config.yaml
n_layer: 26
d_model: 160
n_head: 5
n_kv_head: 1
head_dim: 32
d_mlp: 448
vocab_size: 1094
activation: "swiglu"
norm: "rmsnorm"
norm_place: "pre"
norm_eps: 1e-05
positions: "rope"
rope_base: 16100.0
rope_fraction: 1.0
qk_norm: false
attn_scale: 0.177
bias: "none"
tie_embeddings: true
parallel_block: false
init: "uniform"
init_std_qkv: 0.04
init_std_o: 0.00555
init_std_up: 0.04
init_std_down: 0.00332
optimizer: "adamw"
lr: 0.00276
beta1: 0.9
beta2: 0.95
weight_decay: 0.022
lr_head: 0.00555
warmup_steps: 523
schedule: "wsd"
decay_fraction: 0.301
decay_shape: "linear"
final_lr_fraction: 0.0
batch_tokens: 32768
seq_len: 256
doc_mask: true
z_loss: 1e-05
train_tokens: 267700000
steps: 8170
dataset: "wikipedia_en"
MLP neurons of a small language model. Each row is named by its layer, matrix (gate and up: input weights; down: output weights) and neuron, and shows model dimensions 16-143. Each number is 128 + 24 x the weight over its row's rms, rounded and kept within 0 to 255. Numbers have three digits each. A neuron's up and down rows have the sign that makes its largest values positive.
After each neuron's rows, "fires after" lists the tokens most often just before its 100 highest values on Wikipedia text that the model never trained on.

L20.gate311:124120143168105187141102108093135121052134151131098125103126150131160130136106053146133126113123119118177119135125152136097094157150134107144147153119127183145148134093118085111123106144150088142152114142107152147144144109102154156144150127158125129165135135129121136146084192134123152140126099126104180127148160093119144150132108143143103103127106167151119176128136148144147139137131
L20.up311:120133088164135099121136094100135166142118138147118130146156069098152122143115105134120145118126171158164124151134173142157108136113156083127098146153109145105176100113124148122091111131122141127140129131147133120175142186163097131116138132153144155174141138122127136133139150106124174174118186122145149132108075166148115122152140144137104128139142137157187087164089099139113178138149
L20.down311:176139103107147107152161177125128129131117160118158090158110100092121179140148174099190126148172182151112128122110145136123138132089141131139123128130170104150154149142125141144141163127093118098171051141139119085126122152135131133132145175128171155129130118087123127132113102143151111162115109136113132108112172161134113104143098119128127123129123135125104119103120143098121114149121
fires after: "–", " w", " W", " ", " med", " serv"

L5.gate160:134077170108111177103117096153092111147106128090094102121152148126111104152109100091135144137124118089149144163090102155125104146120132113111151094138165114132120106120166140152118171143104107171106124140146107162119107123115139137141153134140123102148143099101108084142102131157123115117163144098101127095143125095127124136095141103166118135133080111089096130139154130142120137142100
L5.up160:162122164118135080097149080125107094084127111098140123114145095100154095099137133169127133136102133102140087182134160125123116135134138114134124117163130131176130144158119147150160142121180130119163120111150160137119151148181164180169172112128176135136126125107138118140135111124081127083122138133160124144139102148148149132148131135105089109176116126123135129088150119118129163145118
L5.down160:173142121107165113104159135154126098143165101138110164080126130106153132098146126150135124165141105128132117169162111126132133118132126139160114141156119145167126154134119128150156123104178182125134125098140137080128160146113154138182121103139148153128139145131129158122128110121106115098092139173132126139126107150168130105162159134070103138142147120138144104091138139151151162171140
fires after: " R", " L", "ubl", "am", "|"

L8.gate351:112077135080104150142125108138143122151105114119136110107153097157131079119119108144106117135138148129149121155122111151135106116106170149094143148115165148128076102095132126134108103149134144119074122097149112158172114169113123154135126151134127111176116124122087100155150139100155140155085119109137122123132174125095117140127117119120135159109093140083100152163117165142138134086127
L8.up351:132119149129115168107156129135127103146135145092180094095119137151146149118132131174105111130111112155138090178149148154107106072118145134123134136104159159136091106083120142111157111147151122139112125110126139163131142160136075162138105135156141088149144144105147091168159145094106129161086121154123128189128170128102146141122124087126147121158124104082142160115082114132132128082090
L8.down351:107149120158086147097139107108151127126109110104112105089155122131115093128127100154074070176144120159108103119155072165135146129061119146127159148120113168152122149116127115124122075186113151144104112115125144100167206130146095140119123142155140131137133136079143109146178102123134124143131138128104137129176123144147159160102130140130158112118144117100181135094125093142156132132088
fires after: " ", "–", " (", "==="

L4.gate38:157120138070097151126139137143124147121083097126147131147157127150108166127124115130113133091137126103161177137148140129105139118132133133179135071136114138162096104110135139090142131094097130170139116169133147177132119166116111108156143126169150137153125135127178136101115080133146120129156138134082129108134103127132117158091113147137154129115119153135103190123149140088150187098085
L4.up38:126149127127142098097109107130122074107130129142135146128125149096149124152147129126132132154100117121116170147152147131144156109142084133166166106135125129155129070110145157130169148128108138114153144146148118152176144165068080098165138111100115137130097142107172188117089145130108140133125170156175115114082095143137111142120140100171126095105112145120127147172101135115162117108073
L4.down38:129145163170148141067098079121110116143100138117123147120127137113116097120141100122123106126103137140102127110108143137167128142147078107136129126147157105163108076149103142175114167122104149118124154115170136141135115142107125119124095124152151114149093135178146107124095104100131136149106119110153151142132137093140132127093164127155147088067124125115177113144130134107094144117111
fires after: " w", " W", "w", " Le", "W", " J"

L18.gate158:141074155118123150102112167107106144092077127133104144116129127114129097098131094080124114114131140112141151102101135159111135163123139159107148125102110113157122146095159156126128159114140109104124118120111100141148116155099095147136115124159128074124120118122133128157131121155124120125127159126144179123153108170114128106100125144143141105110129145118124118162176103153087173107115
L18.up158:123077145101137143134121154139114116123054113131100139117130135094170096097143093135143143121138102104156145111068153165141156149096136135108170123147080096127116176133177124151129132138137125101156125146133077114128134156108127184141092152167100104125144127143150124155150145145111173165088148133135173141127116155113125121111108118175114107114115123119140129118142088126087146143098
L18.down158:129145113109105112131136147146130095160119122158141121149106133137164162147122156157157139144151100174136111140122136092142127121158146114112162084148145099117127126152118125142120115169140149141156130165144087129065102130149179158128085130143122167131099127126165115090133106119107146178108123165164110164105173105120128164162132110128122136119106111107127164099105132123148089138141
fires after: "\n", ")\n", " ", " Ch", " s"

L22.gate119:132138111091112080106114129119116131152093152145096112147080116093138144163114088131145117168126168145113131107201139085142109133114142147089094098118190154097101121092179114142089117119139117149137171084130136148113098067116164162165119145146162134154172139162133120143140141118164092139140126153132148130113141122148127148128117146123086126152112151132104157157084145135116134069122
L22.up119:125102122128153129169110124118109123125139154118099134129139123112124100090071136147136093128123100101179093146094140140115120147129118175178153122136170163125116128112144157109104118122148078109143129103090095128095138113142122085138130108102138115154110098127143131157138091125127140109126047130103154092107113111109164137133165177111160119097157127120142144087130077157108157119100
L22.down119:142144101152149103114131125136163134079097141133120132131110123161126100136130129107128109129130132157097146182126084099154121129171100135123078139102136125101097135101168173097123100166129140092152110162149089120133122142163122131163164115111083146141135111190095116081129111127122134129118128122156121128174144113082144143172125118133101153132119157114087133127165142116128112143155
fires after: " b", " B", " R"

L22.gate286:122143192139130137135154134127104170143125154087123166143138099100112106117138071130111140109176162155116163142155076155132096147108110136137152155116124132099177121158126146096145124098132146159156151127098128152094096096143137143152143093163107126182115137140142121110119138135124161119114121113118124119146079153114139124155142135126114139154106158101152150134142096175158145123091
L22.up286:103099174123103144147156094114117127118177167121125131105130080129141097120117138114117113125099123144141101130108123110114121149156154104108124121161124156129124143157156140101150126182117110096152129092133158185136124133110112078105136125145141048116098088160161150145121118080128123138110140106111164098105146151150085127116116131126162136082149187158133119110135142117090113134146
L22.down286:154085112132121115116103141149137129140091104144116120125188123127103162121093135166119124145080139126129146112153154138126145137116093131119116119161141120121119161142087117152137157140126133102094163147155167115123136144167133164089125119117138094123095157063088096170175122133148123171144140141136139118153116080095116084106130118107099153124118113107115114112108134107135181137155
fires after: " H", " h", " G", "ro", "%", "ot"

L8.gate57:155117146111124148082118105142136153132116147124131110097138089154126125102167124137104062114103113129100126148131164120119091123131159158128168119166148170137115113095134121099168117151099126119097119117132123157104125165130105152144106191147141080132122091112087100145139149161130094097096107170140168143126109097135151151130136117133109151133139111105135172145160132134127086097142
L8.up57:142133183071149134137166150129127122160119124139133085134125150152160126130097106137101104146121136119072120184096124114147087104139171145151128120115124127129086166126157104160103095149118088119098120122130118096164143139114158112129127146121131105173131145145125119157164139090087117146079111160114100172127184115147149151070090132134139143167093102136119149143115130174103094119117
L8.down57:102122123128115140123139125144157116136107107137080128105122146139126122119104087121106089169139127156072102151133115157111145149069114170143160154122130153118129134124142125143112088183136149174113130111137135093142218123138113141121146172073163110138142148100131126179171117113128120129138117124110097124167134154143160179093113117144145099136145133126152116086131072137132119106131
fires after: " "

L4.gate174:137114126119149165122090116117107130126122125111122161140130153162124112162129108112142108106121106148125135111152113113130095118118124137162147117092115117151153100078140127083118137106113111156113102127158117125145165081089073131128080062135133141175133094108169156118089116136134120163137133122096112132121074143137061135121130141132176120095157182138144145140134149118132137098172
L4.up174:125114097135114124111092122154120129172054140119163147154151156094117135131154127151153086144143106105140120147153140148118137119159108120183114137152097133145189087127128148129147093132135084131127115166134144129115136131137070115167094145113127170174140102141140118103090114079113083133109147145137127133132114084127100128142119105150093111130089138100114149104186108091135131139075
L4.down174:116084122132112161113132101119134167176106114130142143107110133141130163167127096134131085085103172122153151159080139147102094165164144102110116124151144150080141127126134107132107172114115139143169151101094154124105112141137108123130092138149120153137122163153115156116113097143144101129089087099131104125173149096168094108109145094121133126079130140101128156152146095129129117126111
fires after: " w", " F", "w", "W"

L9.gate132:161103182132113102138124121172122137130129116120143122135116110149151144087132137167123147151148123142128115163127148105079130119113141162167091136104141158126082070067138123106139113087106158094157151096164129126093137126159115096134131171090154099147133115122139113134151133098167166140159137145146138137177134109138134153124090115104096142136129093141117135143148157104104116095123
L9.up132:130106151122117130108162113182107112142119130103127131113139115145131130105179134158129126134153112103063159154092163117156152095140183122123137150113163125090081136142121141144162090131169118116124119112133124087160181123125132128088112164091104137087091110110126102157141136101149172100117117126131136166113133130128149163118105043153145111092160149093099157166104112143122126116113
L9.down132:100134122151088149107122138116131114136131111147109105082145126156135061116133122120145112163105078187124104133144107159150136114045122115104150158124111154142151141173118118106130080181105145141112090139132163131141206164082138157122146126144143112122134114098147126123134098107139106120147106104123145135150141127106158147093155130118117116126151103148158137095144084125171133151129
fires after: " ", " ("

L22.gate346:098130080157109121093133153132118158145144153138152119158125126127154129170142118113111141164101160112161154127160136158103095120100113166152148145124130131091140073147112118102142090123158140167121172084120099116131131117084156118108073102111119091109091141151145106116125101124099120143110117115114126165167145137160130108136114145096093152131128156065124122168134144142157127094136
L22.up346:117121135074116141130129135121102163131106100123096145146107143106134097120101133128119127108103128080149115186132129151103167118127106133130100112149096111109126169174111114111109154122109106141134132105145117105131147118075124174152098137123126114144123120135108154112143121101125131098086092096175134146164138167147125160122136188135106107115121122088120123094106153137115141111129
L22.down346:129139131126159125109091144085098063136109099137137133132118130143146167133120117145120124092135120107147112131104128097096115155148124146120140141092107142114095101116150142091127152140077180137139143138117117122130149097144122138143125131142133147157082111156122134116146093162118123155101159120172144112109101129114156151143136130155112170145150094126182094099104158148166136127092
fires after: " b", " B", " D", "B", "ro", " he"

L21.gate74:098102119106126133121120154089158115133070092133094103147129118100127117114143119128132094151107143119105100174104130121098133096106136145134127121099175170125131111115092121136080153147114097180109139126112151150154101132105153188149139139120141115151096147099133088107123132124098093105108128134161129108150151103151127167136124151136102081139117112111137124172107088126093123112121
L21.up74:108116138123118120148123129096099134141117115143149119106126118129109136142102117130120099105152167166154120116107112116176071148109108171151165121098135116151102121130144149149159098144153149103104104099105093170102141102168131097095128166122120112168146129120076137138138079117083091086167090124118144117121109087152128152125182138125143135152104142116153116175125099129165095157154
L21.down74:177164089088097091099135094120113138157154144157105135139118137117152069110115116113146112150114143142123161124175112127142107147054074124119093124162127100154102108148097130100116125154097117149101145099096094149135140140111116146159107094117149118102078111111141141140115105136140123115141136178174119128144112151118128145179153099092104108122102107149146079131111096137140118116094
fires after: " p", " P", " R", "um", " S"

L10.gate360:137099117128107146145129109142163146142090153120156138120147086126142107095126102160080085136118117147117133137133115149104119075111148158172143143138131166124120109127135150117170106152121161147097116120139128143144139156126170153115122178146132091176104113117123084148164114112154123113081148136128120110131167138103144137114085082138102168134147106088135137120108150164132097137117
L10.up360:134113125135110161141137105162132149139106156102133109091127124129161138085112119155094116140103093151116120137121132169100142095119159137158130151131116153095107110111135166123176117132119158160095083124145134167146150134102150117104134173152152110153097132095134056173176137107120112102108154138132127175149158155147152141115102086110103162133132102078141101110130126153131111128090
L10.down360:113161092178092129111124105110160111123129130126093126126143127115140136142123106152089085192134117153104074104131125167139160154064104126128160183140149148124132140132096126136117100184131163161116112110124157101142218127133118153097125150129140145134128150087141110150175110134106144103157148115103125139139134147134150164144139148137143119139139120139151107114128096127155146146113
fires after: " ", " (", "==="

L11.gate273:105113185139139128176147109113122142126131113116130123132117089167139129124071143147087140142129123146107159086160087154134130094097139127175151145121132115108143132101114109117166121119136133145075102084121092149114136122142132125068187175107119108117163157114102076125154161131145104115144101129140092105143163126121122126100086119102101145099115105119139120115096139149147135113126
L11.up273:105174134120129104142149101158166126127089131119118131112134093162136158122143116174098135180109158134096159141116119149110140090110123174174110134156099150135112129145107126139140086155179173167110122113144144152140143127121124111152134151090160181091138148090099113154163122079152120124093136145113147139109109140101118153100112096148083145109139120129130155103123123136130157088143
L11.down273:128139087135081113083126120139121126133140133119104102137074130137144081150118095149106124154129139131096104117159131147139121148056081098112121141147121132146135155111089120129138146190149179134116081124134171114126178117123128130144123133130090167091125162073159157132125089119122143140158146101117116163156116154142152147137110131127130096145125084137145126118126084138129127098148
fires after: " ", " (", "\n"

L22.gate156:139084116114177158112113136142123159098098116148136079121152105120150123106090140135139104141133128137117128148134121140119154152124134149149110121119117122118095122113105151125101125078105109085145125102089154133115094132085110111168138150102120083106119143126121132127140137135119130185123090118102164121145133098180105179142107118137125094149164114114116071110199124112118176125167
L22.up156:110118140087118090114100126155145133090111105142153100137152087124140131161133119118135161151126125160112163154134125118128087128138121126129106109102161141121142109138091132104148118121126065122102099109105160140200105079100172108132133170158148070084129118136135152138124121120089094116132126102121111118142104184144094174090123099146143119111164106129137147103126080119102161116159
L22.down156:094158131147077156119101119150115108124113169134152106107117077158128134124112145156148124127124137154138135100035108109196134077131123120129094127154140154120129154090125108124167148152145131127130088163138162112186141154148091128114120165100125135163141105145098115136159165122152137105113117159142076131134123100136120128101160165148135170108145137118148105135153137123151105141125
fires after: " V", " M", "il", "M", " S", " s"

L11.gate150:090177128157120155117085083144160141118146128148125121139129141138094114173126102133104129089158111105181107116122130102087112164136138166111125139125140162122153154097125137120092123084152154108127135131113153158140113128126131107083117119114106122184121121128130094127097127140117146097178128119125164132147061127067141143114160103141062109136110188121105123129132150163150138155144
L11.up150:140099156083142123131099093127144117142145162119128130150109093130131116118153140068131166157114156128152113156130114135119140154102149096134100117170141102112175131153166149156113084146123099140120187130127088079135087165148135102148140174142153161156089122121100145148082116153152136132121094167142132143126150117171164150087137114128129124104121137126111152128152118129093154133142
L11.down150:103113103086148114114135125145119148148122082146140149111109132123159131141126155119110127136118117139218100182144112133124086153137126153113092128118122123160146128122062121127130121119105103135115123135073104126121119170118114138120136110138109132155111160127106135146046126143104094124105089152142134147153100117141153123105151148131094179114092117180101122107189123128130116138127
fires after: " ", "{", " c"

L23.gate49:124130115184140166126113085113183128126095125111181101139160126078125146152128107119156067112090129101143108169134108122138158124152163144143133126064135136096122128118101157102147137127147101162106142149112118120156087073120132127156147114154142132147136149123123064137140092152116161134103105136149130065130111099120129158137123152126143080138130119128129120116160116126176099139137
L23.up49:135169109110160153111104142126127135140153144151126144099126092139122105143180140143137127163108163107148149169123099133147175134136162141116103148122146172124089150144124182130171094151113100125145131138125174123154089101126150081151166142150122095173121102118106136118142118133136116149147098139121098131095149103155082113120204139145147123119140085123144091127101121139140128133137
L23.down49:133122171124153156119121115124133055122082144113082101174103108124122158154143155160159120153142135110105173117070178088104130107139117124131096125134128112138112119121114097134132124137120134101126160136138110140148116148112175108148105129079120149194092086164183106126153150097127134137136129100125112140113111116168132143132131146114130124143114151131135104081150102106114101138135
fires after: " v", " V", " M", " D", "r"

L20.gate269:110145160150139177133108182102075122115126108065105157125154147115101137162110139112090161136128122103150153084125096147143119105132139125109138145120102148156118105111109107119134154114121124174149161151160093132151136122134109126077147151143148112153126154144138099112155132139153153123120057102096143159122136106154141149109148187130105115122140146123113135143137144138094159134108
L20.up269:160085115064091092099106106121123134127173114160118163128132149137139108116121107133147136140117131211101176139158124137113133167123113121117115137126111105139070077128140115145152123153156152134131192123107144107084119137145122110133148122134154165126114205148136118147103117127123150129108098106088110116137145093141114102125155126164125162155130130137145098155090147138140145129147
L20.down269:161112125078137127127154102100117159131153091089134134117137143112149110133107132150088131178137139153120122174187102128109142129148124117134147157138139117119121125154100094118111153181137089097134119146065096145122158134126142111148107132130146157079103156082178137138090095172142127112115154143137112143126113138145150109136090133145120134141096147140115094149130112150133105131168
fires after: " sc", " Sc", " con", " pre", " E", " inter"

L19.gate377:150120109130129121047111133138122114123107146172127152151111139106076124155119120077143143138162158131171110113123087128132112157138134147131139145109133107119131153091140143114115115145138132093128116133105145134124167112159096169105096126135131124086145131156149126122116144138117134101134134136111111108122053143107119128131123127166108110125112105153118076156175133129101093096095
L19.up377:137095088120152176111096124136136134134107137148127147151140134096081148111094163125147130081145140170185092134159116131141116116141153107147132170144155087140179162143124121121128100158111114061161144112166101130135136193134141150134115106122177128157125156149119088131150135102104126127095147118162165147137114155172108139127160141124123094131158124110114109127166116098099145103134
L19.down377:155156165121132128146151138158122150140137127137093068124104157105139115075143145112168131096147090174124100135094148163113116124116134105125077137134124148095141109152160100140149140122117139099106137131093127135121117148087145114170140150145146131167119132115096132110145126123120102154118075118096147156125217137121152093102132147110109117142167133086132200111128109113124118132154
fires after: " "

L20.gate63:156106175142183108145147122137116126133136110136114121126106115150145097144147133131128120084155133137116114108126118126093097109175132171104123123125165108094137142080161104155130156119112117128123179149120157169139085122137096149118121165115110116124138164153128089078196120101140107129091176151124139101076107108114127143159130110137144142144118108143185128161133138126111100088140
L20.up63:154113143123091150153139143148150109136122138103159159127110091130169146087172163102113149154100154140128117133146127137170154146159135131126150140133183107133100099187094140102121146158118117149145089124158137130112089134151123110159094101147117136132147130171137108114096150127146133129110171136125110158106141184128151098092158120116108116095105104160132110116118083096162113123137
L20.down63:108150154118103177143087150122163105142106149153150071121112099107147171124139122125096110116152142124152143153229090072125127137149120119118113126165124109155163089144115179071151143136130128130118192143135123123125185137145156147160125152147140123173176112149126135143126172128101123134103143137143116089119121113139171093101116138123106142137134161111130142140124120111136105138139
fires after: "y", "t", "em", " t", " cont", " T"

L2.gate368:154180139065150183107110127136113121136130134158131133176123120111105145121105101105143129144160162082132102127120118168108115164131164150115105135119090142173142133100118143127105117156105170126129171129139142150147143154158171171117155174112148089140168143117126082122117098121118161149130137113081135106173079125168127163109117097123132122093102141117121132100121146132110148151172
L2.up368:118150152124148159095133100125132163122063170135149128134165131153130145114160106137117098114105141094107139129129152147122127149156098116176155133165131156120145169145124152167121149179148175120105137139116101129093175180099136139162085137105115169118074154125149122148129130109133137115102122134141131155127120137103114114103166124123185082155131095104119156123142132155175122089143
L2.down368:158123136111100115139098128115100122115116118145131112101155128121138159140141143110105149156140099123130103162086116178137143138124141145138106115142173126116119141145140099097128157164167189135102177139143124121124183165089156146156136124106094154111128176123172130143134139170142135152097155133112113123118141138141123106117129118138152117139136138115124141127171125084146101122131
fires after: " ", " D", " g", " l", " act", "est"

L5.gate367:109057138128143143106141148125083116102098128087117098099147138155126100110093104152130141146100127125123125123101093116102074152094099093120134115159167170140103136125108129160117121168123115146117159127137062112156106117112117139107156117151112098123136148122144142103095140129142138143169114151096102154153138113087103140112142096147111120144100114098109155138132150168091166154111
L5.up367:141080150128139113130113137127098087085072113104134095086120178121144129107152145146127108107131148111121086155130117137118121143115141081115124112145128138102133154146105157139139104157057118109110121148134151103110128149101164148135142127174159114134138172123128114120109130153086121097150122154131129143108136153152126137084154091120085136214114121150093131107088142155112181141130
L5.down367:149136120093134145111142117135088129120100095114117094109113156116145109087133097152154133128108147120121114144186144151094161137103186073165124108130123137117094149146106113144147166098098104115130134172132122116109155146109170130163124109151139110123146191103133090138107146132116098126132119160109113115103135121144094139093162096086093133184130125118132137109099168155137137161148
fires after: "ep", " L", " p", " h", " R", " n"

L19.gate444:128097100156136147110137112131120162089113151124100114154114099126078085082133124120113108113088135100166170156140103146107132147095172083112154123166173171139139137115126118101155151162143153131069127143147137103117186118100151178154100133106134119124119122097130148139121161153149116131152139114121123126130125100089128097162124120125120087097143135146158111145138141137190121095128
L19.up444:127108124104124094078154122118157154117103133131130131110191126085137111135130108123129156145100159111106090177104114063155150142095108123136125141126124131172111125115133129148095128127110105166109138125165111080132109135136118133147131111144156151117166085123116129115134106133089142126143149183103157135097095102165145137097133169110132073107171108167126123165122089138118138178122
L19.down444:121105126126132101138141124149125136114167089106114134077066127191107133115102175136149110119129128109188127137144094115125114147148146140136119108131109143163152092120075138103188106162107120111127164116117074118122134167155128125076155097120127160139140114111118119137140123122099116149116075110151151114131155124131152152108137146109113127120103113169141179091137153130145107127103
fires after: " "

L22.gate329:155132152186159131125121106107156125099107138167114130116128120116124127159080098170117157113132142121116153148139091097087104127175130169132112071167130158086180099099120127107111095148116118152112127150080116087183108116102125120108139145128122129130166129113123122108140141119115131103106083106161114140141140145135106076124133125116117114146145126091135127154125091124111137089185
L22.up329:124136154091113125109126092107132103114117163119116137139130155119129115127086144137091079146131118141108130181120147056147137169173126137159088081103099119158096127119121123088090126123114094140090127093111105157152091117124128107114100101112148117134102153124104133145138124146153099142142064146131114102133136149082129115086108160189099129187154076129144130088150128117122166133106
L22.down329:143150119151143106089100174100155136131097140115120127131133101141143143136090133114136107110105107140122162118104113136149088096132162099121140114130145115145147106137118105126071099152116131120112111120122118189140195081133157125112153165097099113171107110155138117110144140090096140159155130157145137072125127142133157110156133125122157172140121156122135081107138124070085111134145
fires after: " b", " M", " f", " W", " B"

L21.gate353:158109103155123135066148136162107111121104133105154115168110115089118132108133098144141131118122165160115163154120147127126129155128150130109182173122121167145104128127164114170086154151105118124094158088083129120140118105134134115104104171110099140094144140123127128146140169164168121114143105113107175155111143103111119118130108146150142098143153110129152110126101154123153124096118
L21.up353:112130151107133120123140129116102122144100161107121149132140157090136120155169088111107123140164093156126124135143153184175123091102138109136096109184134110158100118154151157102125129177107111099138074118174126150148147167131106111161124132128159129174130128131148103116183121115083152130116123123139111128088145148119138161103159177081128111128195116091130144148119085090150127129141
L21.down353:109098123144146155164114174152108084132117144116095110120150125142135116105155114137125106161138082127153153148232116150109133119137120161144148151127141135111108107141094141091125121155094135156102135106125065146128121096147120110115151131139135121115141107153126109121163153105137141161084151157137135092152126131133140131131143125108117111122119120106101162114114101132121134093112
fires after: " ", "–", " (", " the", " a"

L20.gate136:156118122148151123168113130123120125118115107103125084133128092072107060181149092118133098116156145109150155133170132171126121125118136182097113104142145147123138142135123103139132122107105142160145124175132134146125098145112085129146115109155112123145172132150136107092105139098157154137092138120123129140105104118109139137138109126136133080141107180069146152117164130165152109094109
L20.up136:144142163127152150142101169119118115140145158129109133082143126117159069116120141156117154137129140186118115111141155133175122140142128130131135158102137116136095104150119149108150104147123104172145127138133089190151155092137102124127131133130149127147131125139130129105102137119161101077122099138133107126128157142129180155143150092116089153116128168117143125104155183058159120142120
L20.down136:134130166100127143134123187130118113146127155124115146110119124134096072164147133146171081155123146125053117185117135114113141148105107098112127114149100126109136105163120133117144114115103163133155124156105137145192181112186117138119146139125128117112112111083144149134149119098118128135155122143128070138124155081103109107131125124128122139140081161132150127093137113095145113138114
fires after: " s", " h", " t", " H", " on", " T"

L23.gate83:125082132103138150097166086119100108119125160138130146136168090093118161132143177115138089135159125109141137123160120122118123135133136147130131092132142120116134133087112161091112106117171136130117116137139127118136111115170147133170146152121136098145144195101153128103125135156147128107137126138136133062160061146147142133135123111092111133126130159100128137146148125173179102114162
L23.up83:136121147124170122159137131130112121139122138168063160141125107138123072210153076127105137171106139097124108142139106106122118154107130190133124123156136121105118149138173136155109147118097113152121120110165163058132101130147120152129113120139100125148136128138117098122148115154072142173119115141102105073136130111166145163137159124128150133115145097129127115160118150158144099103120
L23.down83:105115148109138146140151118166110103095100114168091073127132119154147094131147139134163155147155148090105142121098139117104127151148154132140120119134165067117147167148130091116099122128136145147115099101127163134140144154134154129102150099138116143181141117065118152088110134135145155123109188141122152099139088131174116077104170105130086109157096107117154138094114106157130148148136
fires after: " d", " l", " n", "r", " D", "c"

L22.gate124:150144113113130150150107130157089099103094093101106103134138143116135106150157130104087072115131143156137140119164073113128108106137138128133114172113129128123145091120143107150148117090113127155142136108146091180117092175131115132174149132156112147189107123106108093093112132119162150103137116122084131111120081076104146099126119141118099082141126129110173126132090124134101152143105
L22.up124:173102158152106108156119120125157115113135138145135170114092095108102145142123201132116156101146171145144136134146096131120127188176143135117140127169150104089131135155147136111118128112120097155113156114118106099148126137151111094129159113129130131156132133135134097116115147107104138107096148162136099152116115119122140088125130179152141112114129103149159130141080110161054116115126
L22.down124:168164149125117122141120109111073143138127135098136097136179135144148146153100120101113111088075113149156167132137116113162140134173111113121161119121133100159086112149147130119107145146118150110122115115085130124145091141159173131147066144093098150105104118130134141100178158116129142066118121118145110113110119139122131108148159136141118128117098117102122122081080102137139110143132
fires after: " t", " T", " sc", " Sc", " De", " ent"

L4.gate109:138098163140117194141114128139099100139139116114099112117134141104122103132148068133122126129086094095150160119104133132125096151132136120121108111109117129116111145126126134127162157133115108115139128163147118129128138165101145151105100138166130101167096121135110138158138167207149178147118102120101141114116151134110124121148156109102137183139114114100122146084124153130148156122111
L4.up109:149111157059093115117173107124117115125095136117107124117094116148097138102127090120118139109155106098108147133120160133125109184134127159154098129117166122139123146152163132118124130141109148174123122107128139085108109148152128160133108166077167104128150170111108086120169155120094114116133152122109157086147152068146142155118168091164112133150112137106127111160137114144131164150132
L4.down109:181119128064142137135163146107154128146131077105112098117129106127127150132121094143124114100142094094144133131088097113105109152183131118112105143170139130160116139148156108094130160091107121167124130102102125097102123166133120132146101097113123111133114182120119114094115096172113141121110137125089170151107130097137109130143128093124111162138114130093108106149109127142137151139128
fires after: " L", " D", "ill", " R", " qu", " p"

L22.gate227:108095160088133145098181132139095127097140118124171194118124119117114096078174093092098109142140108137119147157151103115116082140170147117171164136117104147148127109151105137113136145145111158165146150101086106085093095128152111085110131104113118113122131139174128125123153110123139118131136125099112139126174142117163133099113147133120131152127130161107144121150146177150164139108130
L22.up227:069122132098117128160153118130109150131146113110134135089094136116092138139114112120108126168126103075104168145126125166135120136126152170152186133110120076150131128144115129122097131109121138146144146109155087124114119130142107152116115122121132074092129150120121170145155168121145152139130092155136122150176158154101146122121153161081117140111079148140134116121139175138154117109092
L22.down227:093144186096145112120124111109139088092147092147127119115124165135153108098136118129089075140132160146150105141134110114149155138117141147107151114126136115138135139116109091112148105113174126096174104173102147149175091125099104149133142188096141160137120079121134147149121124134132146133133153092137157117152088158147098191113153122133125167142145121102133153135111101107135135165155
fires after: " st", " C", " b", " St", " c", "ro"

L15.gate306:098124171157104123147126101103120141133112126123182105121194121128108103157128118111137138107122147135157139097117089150104150121123138143091144106125143158104125141124104067125106132132103136124108152122153101139118105130141155144137101128164106117118117136101139108078111120157158141133128118146107159072117125095124160115136142118083135154180148105140128162154088153157136092119100
L15.up306:074111116148157122155128134091143160095158101091113097137140154101139121168098159137094141129119126155124072126102078137101128053151153121121096118114101161101110118162153116138138129151086143145105149096129111131121116124095133111141106097149139108142153152127114117111158138144099134100132134149109140114109154079183124158127114182111151138108103140150138131152126116146165093147113
L15.down306:123147131096134111139142096175085127144167092105136135099128136168139092120133109135097138154122113146135080168139086146085126121096117152125179085077116159125081135164111143089142122126120170127149134104118125108085169139133128122147111110118136100196141119121145145154154166121121139135081134111168153112110126098146141163119117150125125164150146134122118128101154144144107095153118
fires after: "18", "17", "15", " ", "13"

L21.gate22:146101126136095121140130115149133145123145133131071132133126129115098137108144127118112135098089127095166116136149108129139138128114111133162133163167128123169116111179108109120136145167151079140101175094093095151145149180142156156093126156143114089106143163105134092098184177156095093154128133154103088124116128123116133126102120106098146107128093042129141127138155101142154109131114
L21.up22:131150126103124095103122117093126121121144084126097129143160111107109095113097100140160185153139078155131122148108084064102130121102158141089131111103104132117125134176102142142157139126135137146136114085168160096160142140107108134152097164091157146120129111138141122124145117157133115130126144146155103117108116117135100128147161155168122103076133118150123120149140128083129121164143
L21.down22:110107124110143120135137122135150151164140130078107141134130139211123125155103104120126133125110117129139128134162134132161125105133129076097139101112132135123116081132075119119125120098144150122167143134138143092128148178146074106122094172152101138125171119092133152128101141116172126087145111104153112106110123131138136136122176148103126094091083107128133081128123126154144155144114
fires after: " ", " War"